config.toml
n_kv_head = 12
head_dim = 32
vocab_size = 3629
norm_eps = 1e-05
positions = "rope"
attn_scale = 0.177
parallel_block = false
extras = ["capped logits"]
init = "normal"
lr = 0.00879
beta1 = 0.95
batch_tokens = [65536, 131072, 262144]
dataset = "wikipedia_en"
MLP neurons of a small language model. Each row is named by its layer, matrix (gate and up: input weights) and neuron, and shows model dimensions 48-175. Each number is 128 + 32 x the weight over its row's rms, rounded and kept within 0 to 255. A neuron's up and down rows have the sign that makes its largest values positive.
After each neuron's rows, "fires in" lists the words (lower case) most often at its 100 highest values on Wikipedia text that the model never trained on; "fires on" lists the tokens most often at its 100 highest values on Wikipedia text that the model never trained on. A number after a token or word is its count.

L4.gate75 [ 95 150 108 100 174 182 143 134 101 124 147 119 136 174  70 156 138 152  74 219 150  89 117 136 148 113 140 149 141 185 158 130 118  87 134 153  76  56 167 143  69 160 108 220 145 158 173  76 176 108  86 112  51 129 140 117 147  49 147  94 142 114 153 154 169 157 163 111 152 158  92 125  81 144 149 125 147 123 134 113 157 141 134 108 136 126 107 100 143 135 156 117 129  73 111 184 123 178 136 171  97 149 144 103 130 133 146 153 126 139 111 134 131 101  92 146 112 139 136 139 121  94 108 121 144 138 174  41]
L4.up75 [139 127 143  89 134 131 116  90 135 106 179 148 136 145 122 155  68 119 166 218 170 127 110  90 194 119 131 169 179 131 218 109 118 219 143 158 137  76 120  75 116 206 150 132 173 109 121 100 109 177  95 134 154  95 120 121 109 103 150  67 139 127 107 189 123 131 105  84 198 144 153  90 138 181 101 213 106 125 111 105 137 141  92 126 135  88 117 133 108 123 152 113 144 110 116  80 145 112 125 145 153  78  88 199 156 100 132  86 153 116 127 102 117 160 127 114 143 113 142 129  90 124  79 204  72 126  80  49]
fires in: "and" 40, "all" 20, "most" 17, "band" 4
fires on: "and " 42, "all " 18, "most " 12, "Most " 5, "and" 4, "ey" 4

L2.gate532 [215 130 120 112 123 172  99 135 110 148 149 100 201 169 136 174  96 133  69 162 116  60 184 135 129 161 129 104 158  49  55  62 142  94 132 110 154 141 175 168 136 123 105 101 170  96 124 171 140 104 146  99 165 169 108 150 106 102 129 187 169 134 139 106 104 153 175 129 138 106  43 130 168 148 121 113 117  93 100 108 111  74 144 110 144  87 139 157 131 146 156 158 142 125 119 139  97  99 171 102 155  90 100 139  82 100 173 104 143 124 140 180  98  10  81 137 144 120 135 102 136 118 159 181 124 113 135 104]
L2.up532 [180 210 157 180 109 226 103 132 138  90 168 126 123 140 128  88 115 113 126 165 147 109  89 101  76 151 161 130 117 118 109 130 131  60 183 143 109 144 126 162 121 141 127  79 121  71 174 126  89 109 188 134 185 132  78 163 107 125 123  98 140  93 244 138  77 130 116 147 166 132 124 119 138 111 157 104 131 171 142 130 147 158 158 140 127 119 146 140 176  84 169 124 174  93  62  51 149 123 112 129 121 148 153 102 113 137 174 124 150 148 152  78 109 141 153 185 156 137 113 151 105 149 149 138 128  91 165  91]
fires in: "a" 38, "an" 11, "to" 9, "on" 7, "any" 6, "the" 4
fires on: "a " 38, "an " 11, "to " 9, "on " 7, "any " 6, "the " 4

L2.gate544 [176  55 155 132 162 136 148 110  71 151 128 146 131 111 139  69 115 161 134 133 143 119 105 107  73  98  92 110 111  67 123  94 118 198 133 105 104 138 137 119 160  83 130 139  70 116 111 138 120 167 223 102  88 103  77 142 122 133 127 106  92 138 123  97 135 147 114  97 121 164 155 129 104  92 148 153 149 169  60  89  83  90 117 152 172 144 123 128 128 124  79 124 149 109 148  85 117 114 146 137 166 150  54  87 109  78 147 133 162 156 128  78 137  96 105 152  86 135 161  78  97 141 208  97 172 119 113  94]
L2.up544 [123 114 193  97 176 154 120  58  99 113 191 134 139 106 139 135 134 107 154 117  78 172  87 157 176  89 112 170  81 110 174 133 115  72  91 224 169 154 100 115  76 222 100 128 125 128 165 109 134 128 123 129  86 176 155 112 121 115 156  81 205 108  97 129 124 132 106 157 111 103 110 161 102 108 159 104 124 189 151  61 120  59 168 138 191 137 102 169 113 160 160 142 145 155 137 132 116  68 122  90 150 148 187  95  66 140  79 131 123 175 153 107 117 102  63 125 161 131 161 100 122 112 159 155 129 141 105 156]
fires in: "a" 59, "in" 22, "as" 12
fires on: "a " 59, "in " 22, "as " 12

L7.gate397 [131  84 121 125 106 169  64 132 137 143 139 188 133 141 103 127 103 166 131 160 114  60 154 124 121  70 108 210  71 181  84 121  78 158 102 166 132 138 173 157 149 166 125  99 160 123 137 118 136  58 110 162 117 136 145  91 118 153 175  58 187 137 149  71 163 116 105 100 152 113 125 129 107 193 164 133 153 171 120 100 166  90 158  86 127 120 152 183  67 174 114 151 129  88 118 121 117 172 151 121 112 136  90 112 147 119 130 191 136 135 127 154 129  76  89 125 127  87 105 165 125 110 137 173 162 137 155  92]
L7.up397 [115 120 147 115 137 146 116 162 131  69 152 133 149 132 125  92  69 158 121 152 121 139 168 208 109  97 173 142 149 110 131 139 147 143  57 137 185  89 114 108 133 166 103 178 139  78 116 137 126  83 153  98 156 141  93 115 140 145 192 120 147 102 188 136 104 107 137  92 115 124 106 135  92 131 166 137 108 157 118 171 139 100 183 145 110 115 184 129 109 127 136 117 104  66 121 154 140 172 128 120 172  83 101 128 125 114 126 145  76 111  83  67 135 103 188 140 120 106 147 100  87 101  85 156 131 134  81 104]
fires in: "all" 29, "each" 12, "most" 10
fires on: "all " 24, "ur" 22, "each " 12, "most " 9, "All " 5

L12.gate115 [198 121 126 102  90  98 101 192  71 162 102  75  85  80  93 135 148 148  90 166 167 156 103 131 181  87 162 128 153 130 109 123 159  79 127 207 144 153  65 137 107 143 126 112 148 121 108 172 175  79 102 120  95 168 119 107 162  87 164 132 127 151 125  95 180 111 109 203  99  70 146 142 119 123 133 148 109 127 114  83 138  88 117 139 123 114 131 116 143 126  91 171 149 101 133  87 134 169 162  92 113 138  94  87  44 134  59 166 168  74  82 142 150  86 138 176 159 195 119 136  86 155 203  96 125 140 134 102]
L12.up115 [ 88 154 141  96 141 165 101  82 123 211 117 156 112 125 102 137 164  79  92 143 112 139 141 109  50 128 132 155 141 125 155 156 156 154 172 138  78 125 101  96 103 119 148 129 147  88 131 173 137 124 112  72  91 128 148 103 150 133  78  95 124 123 113 122  88 139 134 160  88 124 181 157 117 171 144  89 175 124 123 152 116 147 133 157 180 139 143  95 127 109 141  92 153 106 155 171 117 128 139 127 230  62 137  94  94 105 147 117 174 119 113 135 152 130  79 116 127 124 125  96 151  91 120 157 139 127 134 192]
fires in: "had" 21, "has" 14, "him" 9, "have" 9
fires on: "had " 21, "has " 14, "him " 9, "have " 9, "v" 4

L8.gate693 [127  84 130  84 196 164 141 165  96 104 152 132 115  52 164 102 171  83 131 166 155 142 171  94  89 120 178 124 115 125 156 135 153 155 150 128 141 139  93 108 108 167 139 124 104 165 182 115 115 192 132 120 154  97 104 142 127 110 185 150 129 126 109  67  83  64  60 147 165 103 159 166 173  94 130  87 137 144  95  77 113 155 162 107 120 157  99 142 155 136  92  91 116  83 128 123 138 105 135 139 162 185 158 104 165 177 100 112 161  77 135 102 131 113 111 102 147  94 186 130 149 108 101  80 105 114 113  34]
L8.up693 [132 150 148  83 180 129 122 153 153  97  70 112 102 123 128  36  95 162 110  97  97 133 148 121 124 176 145 163 124 142 180 125 145 114 130 163 134 125  77  83 189 128  97  87 149 149 125 102 174 134 141 146 111 127 129 119 112 158 142 174 193 159 109  26  84 146  77 146 109 110  75 138  91 182 151 162  93 195 101  94 107 141  63 140 148 120  71  91  91 118 116 118  79 133 114 139 116 160 156  82 169 120  70 144 135  88 146 118 151 133 168 126 107 185  79 174 174  96 109 114 142 173 115 125 120  93 147 141]
fires in: "as" 51, "the" 26
fires on: "as " 51, "the " 26, "able " 4

L2.gate214 [154 160 162 118 135 140 149 158 127  95 101 145  81  67 100 103 118 163 127  73 143 131  79 128 113 132 131 131 139 142 106 151 143 112 151 169 221  93 133  77 117 157 110 201 159  88 111 185 153 128 156 131 143 136 147 109 142  62 122 122 207  97  93 153  77  77  82 163 171 115  84 164 145 105  79 108 112 111  87 150  46 135 144  96 112  95 157 135 132 127 118 138 115 172 121 168 130 125 163 147 118 114  95  97  76 119 107 133 168 125 164 128  74 124 136  99 172 129 116  84 167 143 122  93 147 104 152 180]
L2.up214 [ 71 147 149 145 142 181 127 175 123 124 111 128 133 133 188 174 158  93 158 141 140 202 178 140 110 118 129 184 134 114 140 128 130  99  95 124 150 186  66 171  32 161 171 146 170 157 176  59 147 125  81 100 161 148  95 163 149 119 171 114 140 173 121 121 124 111 117  84 150  81 102 148  51 150 153 153 145 133 143 141 172  95 198 172 111 126 152 157 114 127 178 112 120 138  71 132 171 165  96 129 130 146 129  98 121 124 127 152 124 176 145 105 137 112  65 115 134 145 108 202 106 133 126 114  94 171  97  96]
fires in: "and" 94
fires on: "and " 94, "ot " 5

L8.gate258 [140 122 107 123 111 115 120 188 141 110 132 128  87  93 122 145 163 141 178 139 118 144 157  98 140 123 191 139  73 168 142 116 110 153  78 109 166 132  81 116 143 131 156 131  93 174  76 144  90 146 103 132 123 162 178 141 126 143 146 148 143 106  48 104 147 163 156 175 135 158 114 142 176  49  46 133 142  93 120  54 181 179 114 120 131 133 155  78 137 176 194 132 182  96  74 124  96  57 157 162 164 128 118  99 148 139 113 164 150  96 202 139 110  85 167  89 165 177 142  85 118 117 101 119 162 150  75 171]
L8.up258 [127 119 124 142 132  83 127 133 151 106 168 144 141 141 146  72  93  91 124 128  96 132 146 120  68 153  85  78  95 166 179 111 102  92 102 166 154 112  85 179 142  95 130 128 104 146 144  95  97 161 101  99 150 138 109 139 116 140 107 116 177 165  83 154 133 173  91 134  84  96 141 175 119 148 179 189  77 160 133 111 159 157 166  87 132  79 152  78  99 157 143  73 154  98 142 129 158 128 102 193 105 200 133 101 125 182 122 123 166 161  96 112 121 154 152  64 122  84 149 114 140 161  99 130 149 119  99 124]
fires in: "0" 38, "the" 23, "2020" 5, "cup" 4
fires on: "0 " 29, "the " 23, "0" 21, "ong" 5, "Cup " 4, "on" 4

L8.gate296 [177  97 142  99 132 121 133 129 164 126 125 131 144 116 190  75 168  99 138 108 135 147 116 149 106 194 167 131 125 157 178 103 103 149 148 145 121  88 183 165 114 103 144 101 117 138 186 131  56 150  59 151 102 130 123  88 143 180 171  99  98 130 121 104 125  99 119 137 149 180 123 106 139 115 133 152 150 129 182 150 118 103 117  64  78  95 110  92 177 149 153  60  99  86  96  82 133 141 188 144 192 129 142 102 144 148 190  73 111 150 161 123 154  81 192 171  91 129 122 165 157 143 109  78 103 120 123 185]
L8.up296 [146  98  97  99 106  82  39 134 187  95 106  77 128 151  79  77 120 133 115 111 133 183  76 195 181 124 146 155 105 129 126  83  75 137  74 119 116 188 120 123 114 132 127 165  95 125 187  71  94  76 122 117 159 117  91 127 149 119  91 135 128 188 145 150 123 101 125 135 156 117  95 143 145 129 150 132 132 129  98 111 117 164  27 167 180  75  76 108 127 148 126 148 159  69  99 121 133 182 137 170 118 151 131 107 137 119 152 162 128  78 144 109 112 134  92  64 150 123 159 131  90 122 161 102 120 102 196 156]
fires in: "the" 56
fires on: "the " 53, "serv" 6, "becom" 4

L9.gate496 [158 140 128  80 107 129 141 168  85 105 141  81 186 111 161 165 117  86 136 112 132 106 110  93 193 121 125 112 144 209 149 223 139 158  89 105 110 128 121  45 124 117 134 137  92 170 168 122 134 111 126 176  75 211 132 117 144 105 121  70 117  79 103 111 123  92 100 124 111 176 158 133 125 140 131 145 127 131 177 232 131  85 117 103 176 132 132 100 182 171 169 103 178 142 130 134  93 124 134  91 174 150  96 110 124  96 127  67  80 166 175 141 121 149 118  94 113  78 101 109 146 105 146 134 132 124 131 122]
L9.up496 [132 159 101 146 181 157 144 108 139 146 163 121 129 160 163  72  85 131 128 109 140 166 101 130 132 180  99 152 107 140 105 141 166 134  96 102 105 124 131 148 105 133  93 141 207 168 158  96 100 137 128 108 146 146 125 153 155 113  96 129 132 108 118 187 135 138 107 145 106 126 105 120 193 148 104 104 192 147 134 107 108 106  92 140 103 115 135  65 155 154  91 171 134  53 119 103 166 121 102  95  91 131 210  90 110 152 155  98 101  74  86 139  87 106  78 143 203 150 110 162 138 130 157 158 120 115 122 120]
fires in: "an" 27, "a" 24, "more" 17, "its" 8, "of" 6
fires on: "an " 25, "a " 23, "more " 17, "its " 8, "of " 6

L2.gate298 [100 101 186  89 162 158 170 152 135 118 156 113 110  82 130  89 101 143 156 189 147 128 156 140 139 154 139 120 101  64 111 149  77 132 105 142 115 120 129  84  63  96 159 114 124 138  93 186 119 156 139 106  79 144  83 108 110 102 113 130 135 158 130 120 139  79 168 142 185 192  73 139  99  73 204 122 149  71 135 131 149 134  68 147 140  98 153 149  65 138 114  67 110  91  77 102 142 155 161 159  80 137 142 109 103  49 118 115 104 146 118  56 109 137 165 197  99 149 134 207 172 113 193 139 138 157 127 102]
L2.up298 [160  95 162 132  99 160 157 136 104 130 145 112 163  67 160 148 128 107  92 133 105 201 140 103 165 118 187 102 128 190  81  99  87 131 127 119 167 199 168 110  95 183 158 165 178 142 117 226 142 140 116 126 133  95 116 154 171  71 138 138 148 105 167 143 124  74 125 162 126 104 163 149  69 126 142 126 164  86 137 108  83  96 118 101 106 127 115 161 120  77 191 161 122 155  95  67 114  95 140  93 142  82 167 110  99  96 158 143 133  88 130  90 150 159 146 162  96 153 137 168 111 100  87 157 144 174 150  89]
fires in: "born" 43, "mother" 8, "in" 6, "daughter" 5, "lives" 5
fires on: "born " 43, "other " 9, "in " 6, "ter " 5, "ves " 5

L2.gate591 [ 71 128 132 139 168  79 162 165 128 187 154 149  82 114 147 139 134 184 131  68 133  62 155 114 129 152 118 120 110 101 139 150 136  99 143 159 129 184  99 113 109 162 144 146 148 156 109 124 123 100 113 162  86 144 172 124 163 105 197 116 115 109 126 129 126 153 166 155  97 123  94 145 101  69  84 177 147 166 118 177  98 113 172  99 115 162 104  81 137  98 170 122 103 108  95 151 184 118  97 108 136  93 160 170 133 165 105  52  84  27  99 156 106 154 118 137  97  75 160 164 134  79 125 106 121 126  76  81]
L2.up591 [170  94  90 175  60 146 128  88 121 168  85 125 110  92 137 150 138 117  85 106 113 123 186 169 122  90 103 165 107 130 119 114  82 109 154 116 127  96  77 190 165  95 171  93 171 174 124 134 152 125 135  87 151 126 122  72 119 134 153 176 112 118 142  96  93 171 157 119 167 113 132 120  90  98 171 140 117 181 165 167 144  90  93 131 165  68 130  99 188 110 142 162 108  78 154 143 102 141 127 128  64 113 120 149 138 140 112 104  77 124 140 103 110 148 178  99  94 106  49 112 112 134 147 105 116 117 113 163]
fires in: "born" 47, "of" 38, "at" 13
fires on: "born " 47, "of " 38, "at " 13

L2.gate7 [109 125 173 157 101 123  96 103 117 115 108 100 127 201 132 201 129 155 141 175 108 127 136 113 117 120 101 148 205 176 142 156 178 110 163 139 156 137 131 182 158  83 155 149  79 159 174 127 141 121 135 118 162 155 128 115  97 142 128 147 123 126 120 134 155  48 120 164 143 132 137 101 125 135 126 151 127 138 162 211  81 175 127 145 130 128  89 119 147 137 166 158 142 144 109 120 174 120 102  99 137 146  51  98 170 122  76 177 159 127 208 170  85 107  79 115 155 120 103  89 125 157 190 159 105 121  90 150]
L2.up7 [136 185 104 133 169 168 135 151  99  77 134 139  35  90  87 119 133 172 150 113 148 110  99 132 153 152  99 140 132 121 161  68 139  86 174 100 129 170 168 116 125 105  97  87 150  95 130 112 107 164 133 117 102 123  67 117  76 136 105 157 162 175 181 138  59 140 164 234 150 192  94 131 153 153 140  90 105 151  95 123 163 155  88  94  80 152 124 124 100  43 111 165 107 164 144 125 141 186 104 135 173 158 132  83 101 113 102 114 120 181 107  93  80 145 144  52 148 107 164 129 104 145 169 180  68 102 123 139]
fires in: "a" 84, "an" 6, "no" 4
fires on: "a " 50, "A " 34, "An " 4, "No " 4

L6.gate410 [166  87 149  90 142 138 120 165 167 113  97  80 134 106 102 140 136 158 109 102 162 187 162 149 194  99 147 160 128 157 116  74 169  95  99 147 210 190 119  94 132 106 157 135 134 156 123  93 204 187 175 104 127 102  56 103  57 109 168 132 199 131 142 177 160 174 122  91  72 140  97 114 125 135  90 125 163 196 136 123  98 141 112 163 141 125 131 166 106 150 157  79 102  98 103 201  90 126  91 115 144 145 163 100 114 130 158 131 164 189 147 134 141 146 122  97 134  77  99 147 125 148 146 149 130 125 193 108]
L6.up410 [192 138 160 149 149 173  90 109 103 130 137 121 132 103  99 117 129 146 153 131 129 170 124 137 180 117  81 105 119  91 154 211 134 146 115 138 154 158 140  84  73 153  62 157 113 148 156 165  69 139 178 162  76 104 107 128 136 129  93 112 175 121 150 102 118 129 103 180 181 167 178 162 141 106 143 164 118 135 147 184 158  59 152 128  97 121 127 127 117 119 156 155 190  89 172 119 110 128  98 111 127 173  79 101 134 132 128 101 177 184 187 199 121  82 115 182 146 138 109  79 148 145 106 189 132  66 104 153]
fires in: "the" 31, "a" 29, "and" 14, "sole" 4
fires on: "the " 31, "a " 29, "and " 14, "e " 4

L2.gate686 [ 96  91  89 114 167 118 135 150  98 104 172 140 109 110 111 137 116 146  83 108 103 151 136 152 153 145 116 162 167 141 160  92 143 135  84 122 107 115  77 129 103 250 159  91 102 144 135  95  99  92  77 142  88 142  45 132 153  79 116 113 111  88 138 129 168 129  98  96 161 159 157 167 126 115 126 166 147 166 182 105  55 125 143 148 141 134 124 133 142 110 127  87 139 152  39 108 115 163 140  65 142 213 154 142 162 138 109  77 156 139 158 102 125 152 110 127  75 132 122 134 108 113 163 144 185 142 144  99]
L2.up686 [ 54 139 141 120  82 112 127 112 121 112 122 102 186 122 104 111 126  96 171 137 118 120 158 119 111 119 147 175 179 191 152 159 143 153  73  94 114 116  97 100 137 112 148  82 204 160 147 131 145 113 122  78 103 165  89 111 133 154 163 133 137  76 115 121 101 203  70 143 114  97  82 157 139 109 147 160 119 145 112 126 102  94 113 150 131  70  98  85 157 147 168 125  61 171 122 185 172 135 142 152 132 149 141  91 183 145 165  73 171 117 111 114 120 144 140 116 125 202 116 159  82 134 117 111 153 174  96 126]
fires in: "of" 86, "taught" 4
fires on: "of " 86, "ht " 4

L4.gate344 [122  99 135 179 100 159  86 168 133 154 122 143 127 130 147 141 147 106 129 100 142 147 136  96 121 153 115 147 108 148  86 114 130 101 163 151 121 128 135 175 153  63 143  84 117 116 156  89  97 206 118 134 100 133  66 115 140  94 136 141 218  92 111 114 125 154 161 147 129 146 120 133 110 150 106 100 141  99 123 152  62  70 164 131  70 155  90 100 146 118  79 122  95 161  70  55 110  96  54 129 111 124 123  88 111 135  68 160 173 153 115 119 211 110 115 168 173 130  89 148 107 117 238 151 172 118 132 149]
L4.up344 [143 164 116 112 137 120 160  98  92 151 133 100 127 113  92 148 139 142 100 145  80 149 183 130 136 108  98 169 139  92 112 148 165 112 159 155  98 118  78 141 125 120 135  57 132  29 172  76 171 134 148  47 105 149 160  96 122 119 128 143 128 166 163  81 120  84 142 130 145 110 102 101  94 184 165 134  98 121 137 118 168 114 172 182 105 118  45 174 104 104  91 125 101 147 132 152 108 101  64 157 147 126 158 131 137 151 130 123 137 102 163 207 146 111 115 122 186  72  86 130  70 138 174 116 131 119 126 190]
fires in: "with" 33, "had" 33, "brought" 7, "granted" 7, "has" 5
fires on: "had " 33, "with " 32, "ought " 7, "anted " 7, "has " 5

L3.gate123 [129 114  61 213 131 162 155 125  97  55 139 132 110 177 117 127 135  95 147 108 174 148  97  75 102 206  96 141  97 100 135 179 118 157  95 142 122 116 104 108 149 173 164 111  96 151 129 139 143 116 114  93 175 121 150  72 117 148 106 111 155 151  89 113  62 182 172 102 172 116 148 130  88 134 164 169 131  87 121 154 148 142 174 145 146 152 165  85 157 116 154 151 119 152 153 163 129 133 191 142 143 145 175  80  35 117 146 137 101  85  87 128 124 198 113 168 118 128 136 113 121 149 159 181 133 102 150 126]
L3.up123 [ 97 110  98 108 105 115 105 152 111 173  52 114 123 125 150 125  61  65  93 103 179 122 124 157 148 139 180 136 122 124 147 149 140 126 143  48 103 140  81 110 183 161 222 133 155 148 122 126  98 163  78  73 169 122 115 104 131 152 140 100 107 193 155 106 143 144 162  86 105 136 115 138 142 147 136 126  64 168 100 175 156 140 104 184 136 123 153 125 213 195 148 125  91 111 111 132 120  83 133 108  78 198 143  94 160 143 123  97 181 152 124 112 103 108 153  79 105 115 183 148 104 118 148 176  97  87 116 104]
fires in: "of" 69, "resources" 5, "among" 4
fires on: "of " 68, "our" 6, "ong " 4, "en" 4

L7.gate178 [148 116 108 194 139  74 101 122 126 117 111 137  79 149 161 146 118 100 127  69 149  76  62 130 102 145 144 104 109 127 156  88 167 102 154 126 108 103 128 120 111 172 180 147 130 110  92 133 150 114  83  99 122 163  44 162  95 141  96  68 147 120 140 130 132 174 121 108 109 127 161 128 109 162 137 184 169 181 115 101  49 186 110 104 164 148  96  72 149 138 147 133 115 168  94 156 125 151 104 139 126 144  97  59 176 107 143 139  48 113 114 144 112  56 179 133 161  90  68 131  93 113 180 100 201 128 155  99]
L7.up178 [150 131  92 172  73 186  92 158 154 175 100 134 116 145 119  74 130 118  99 123  70 110  87 165 105  71 114 124 113  73  98 142 200 175 161  93 168 110 150 119 140 101 157 174 104 125 180 111  98 131  98 118 201 176 173  91 108 129 174 109 153 116 151 140 101 158  82 166 148  82 151 108 174 175 132  93 186 166 157 138 167 163 152 173 147 152 104 117 158  80 142 130 111 146 126 120  82 156 134 147  81  73 121 132 146 177 125 132  82  76  36 153 121 103 119 170 154 141  93 146 113 166 128  91  88 148 126 119]
fires in: "and" 64, "that" 18, "of" 4
fires on: "and " 64, "that " 18, "of " 4

L3.gate26 [199 111 131 119 126 170 127 153 107 173 170 149 123  78 152 106 128 136 131 175 126 137 141 147  77 156 153 134 133  81 126  89 134  89 170 112 129  47 144 108 138 141 113 140 155 154 105  56 140 156 109 144 153 147 109 107 129 134 141 111 131 110 125  87 130 146 126  43 145 150  85 179 103  71  99 152 122 135  80 113 147  92  66 163 142 129 140  82 112  99  99 135 116 161 159 179 122 117 181 112 164 175 117 155 138 133 158 144 175 185  97  80 179  72  80 187 100 104 149 103 139 206 114 165 113 128 169 127]
L3.up26 [158 143  91 149 158 125  73  78 106  95 109 173  92 107 115 115 101  90 104 137 115 117 142 139 129 165 171 103 155 151 121 139  55  71 175 126 142  69 174 150 124 176 133  83 133 123 186 130 130 173 144 113 171 198  99  84  83 102 169 101 151 112 156  81 108  74 147  83 127 106  51 152 124 132  24 127 133 177  99 100 114 124  75 144 148  87 151  64 146 152 155 102 116 146 172 106 148 118 164 137 163 133 105 100 115 120 138 167 144 131 103 162 196 122  92 113  97 175 136 166 123  60 127 164  83 118 165 135]
fires in: "with" 38, "while" 9, "though" 8, "as" 5
fires on: "with " 38, "while " 9, "though " 8, "as " 5

L9.gate643 [168  86 122 159 124 148 154 169 173 147 112 146 135 131 122 125 128 104 136  97 128  48 170 140 100  83 172 204 126 141 115 186 137  95 117 151 101 106 139 184 156 133  89 126 182 159 112 168 142 164 113 112 113 152 179 116  87 139 151 126  81 104 110 166 171 124 100 186 122 129 137 111 170 109  72 116 104 114 117 174  95 153 122 171 135  70 117  88 174 139 148 107 173  99 157  91 122 121 133  39 136 122 129 158 127 194  83 137 133  71 134 147 158 152 116 155 125 142 108 165  66 113  73 150 151 122 121 190]
L9.up643 [133 128 123  81 140  93 146 116 101 139  49 128  88  84 131 116  90 150 143 100 106 156 166 143 128 155 133 152  62 128 147 130 156 148 142 160 171 125 168 152 133 158 126 101 185 185 113 140 109  72  94 111  70 129 108 165 142 132 128 116  98  83 145 148 138 106 135  86 131 122 145 126 111  87 117 157 153 164 108 107 153 175  84 149 187 132 119 164 160 134 101 129  98  77 121 133 155  96 164 113  69 161 154 144 110 162  84 139  73 118 117 154 134 139 103 104 176 192 123 132  79 173 122  64 124 145  85 141]
fires in: "at" 47, "to" 29, "the" 5, "for" 4
fires on: "at " 41, "to " 29, "At " 6, "for " 4, "the " 4

L2.gate443 [120 147  94 118  84 111 141 136 161 120  82  78  93 111 132 137 165 135 130 169  86  69 135 126 132 123 108 140  64 130 108 116 127 175 152 143 170 154 105 118 119 127 108 186 126 119 107  93 172  45  96 146 128 107 133 187 118 166 172 151 158 123  99 103 111 164 123 124 167 107 132  61 100 115 119 109 115 150  79 119  69 101 144 126 109 115 175 149 192 148 165 118 102 157 150 153 178 151 157 149  86  68 137  88 108  84 116 103 107 159 115  93 110 103 117 141  87 139 104 130 155 140 133 144 196 148 161 124]
L2.up443 [106 118 135  87 106  99 121 139 147 122 171 242  40 147 137 144  74 109 164 112 135 159 174 164 130  87 118 122  79  81  95 145 134 173 247 137 135 138  98 105  88  99 115 111 203 140 165  80  83 130 125  69 156 157 124 133  85 113 129 180 117 152 107  96 131 103 126 139 158  87 102 114  45 125 112 155  81 143 101  96  68 138 146  89 131 126 181 153 120 146 170 123 109 169 154 178 129 123 116 138  94 121  82 111 185 164 121 114 122 119 107 182 140 143 142 175 129 133 229 120  76 165 158 157 154 172 114 112]
fires in: "of" 48, "and" 43, "from" 6
fires on: "of " 48, "and " 43, "from " 6

L4.gate324 [150 109 137 212 155 120 127 102 138 132  97 122 156  73 111 155  69  99 174 135 105 146 130  94 126 139 135 107 136 140 105 167 118 164 138  97 178 115 103  82 144 111  91 112 137 103 107 117 139  57 114 159 145 120 185 151  85 104 171 134 103 147  83 150 164  91  92 154 119 134 161 149 147 122 145 162 134 141 127 107 153 181 110 140 106 130 101 103 104  97 131 124 182 190 130  89 107 154 148 118 133 175 129 123 114  78 125 172  98 125 200  76 136 143 154 139 113 151 149  99 119 188  88 137 134 170 139 152]
L4.up324 [153  63 139 112  71  71 129  95 140 181 115  92  80  78 121 117  51 165 147  81  79 158 188 146 104 107 126 152 113 119 106 136 156 153 150 135 120 138 132 104 138 110  84 144 151 162 115  87 131 129 163 140  82 133  99 152 138  78 105 159 115 139 149 140 122 122 139  94 121 168 167 123  91 122 120 109 158 189 147 123 104  80 147 157  73 166  56 166 134  86  82 105 136 161  76 115 106 106  97 130  59 158 138  65 165 139 184  93  84 139  99  91 107 122 119  88 101 155 116 131 157  74 102 136 126 142 126 123]
fires in: "of" 35, "in" 32, "by" 4
fires on: "of " 35, "in " 33, "By " 4

L6.gate246 [108 106  56 121 145 140 170 178 128 126 135 204 127  92 122  96 161 160 124  95 158 106 146 125 123  80 159 185 166 105 159 170  91 118  31 116 114  65  77 160 158 112 135 114  71 136 191 118 118 147 145 134 147 107 117 115 119  66 131 127 162 147 147 146 145 151 132 122 148 159 158  88 165  97 204 104  95 115 143 117 112 166 145  96 136 139 155  91 127  70  57 174 109  99 150 142 114  99  89 105 200 134 180  74 111 161 135 103 125 115 108  83 161 171 127 131  61 105 166  96 139 150 178  72 106 121  94  89]
L6.up246 [161  99 105  68 173  81  91 118 126 202 174 173  92 108 147 180 158 108  92  70 126  96 156 124  85 108 201 126  70 129 109 102  80 147 121 124 107 103  96 104  96 137 180 154 117 130 225 108 170  96 154 166 143 110 167 106 126 133 161 108 119 115 161  82 147 116 177  73 159  98 156 148 127 160 125  57 119 143 119  96 103 113 114 134  89 117 113 186 119 120  85 159 118 132 126 111 184 145 162 114 114 179 117  70 100 138 151 133 118 116 131 163 124 109  85  88 149  99 118 127 136  73 138 110 109  97  98 127]
fires in: "in" 22, "made" 17, "according" 13, "had" 9, "saskatchewan" 5
fires on: "in " 22, "made " 17, "According " 13, "had " 9, "ew" 5, "ing " 4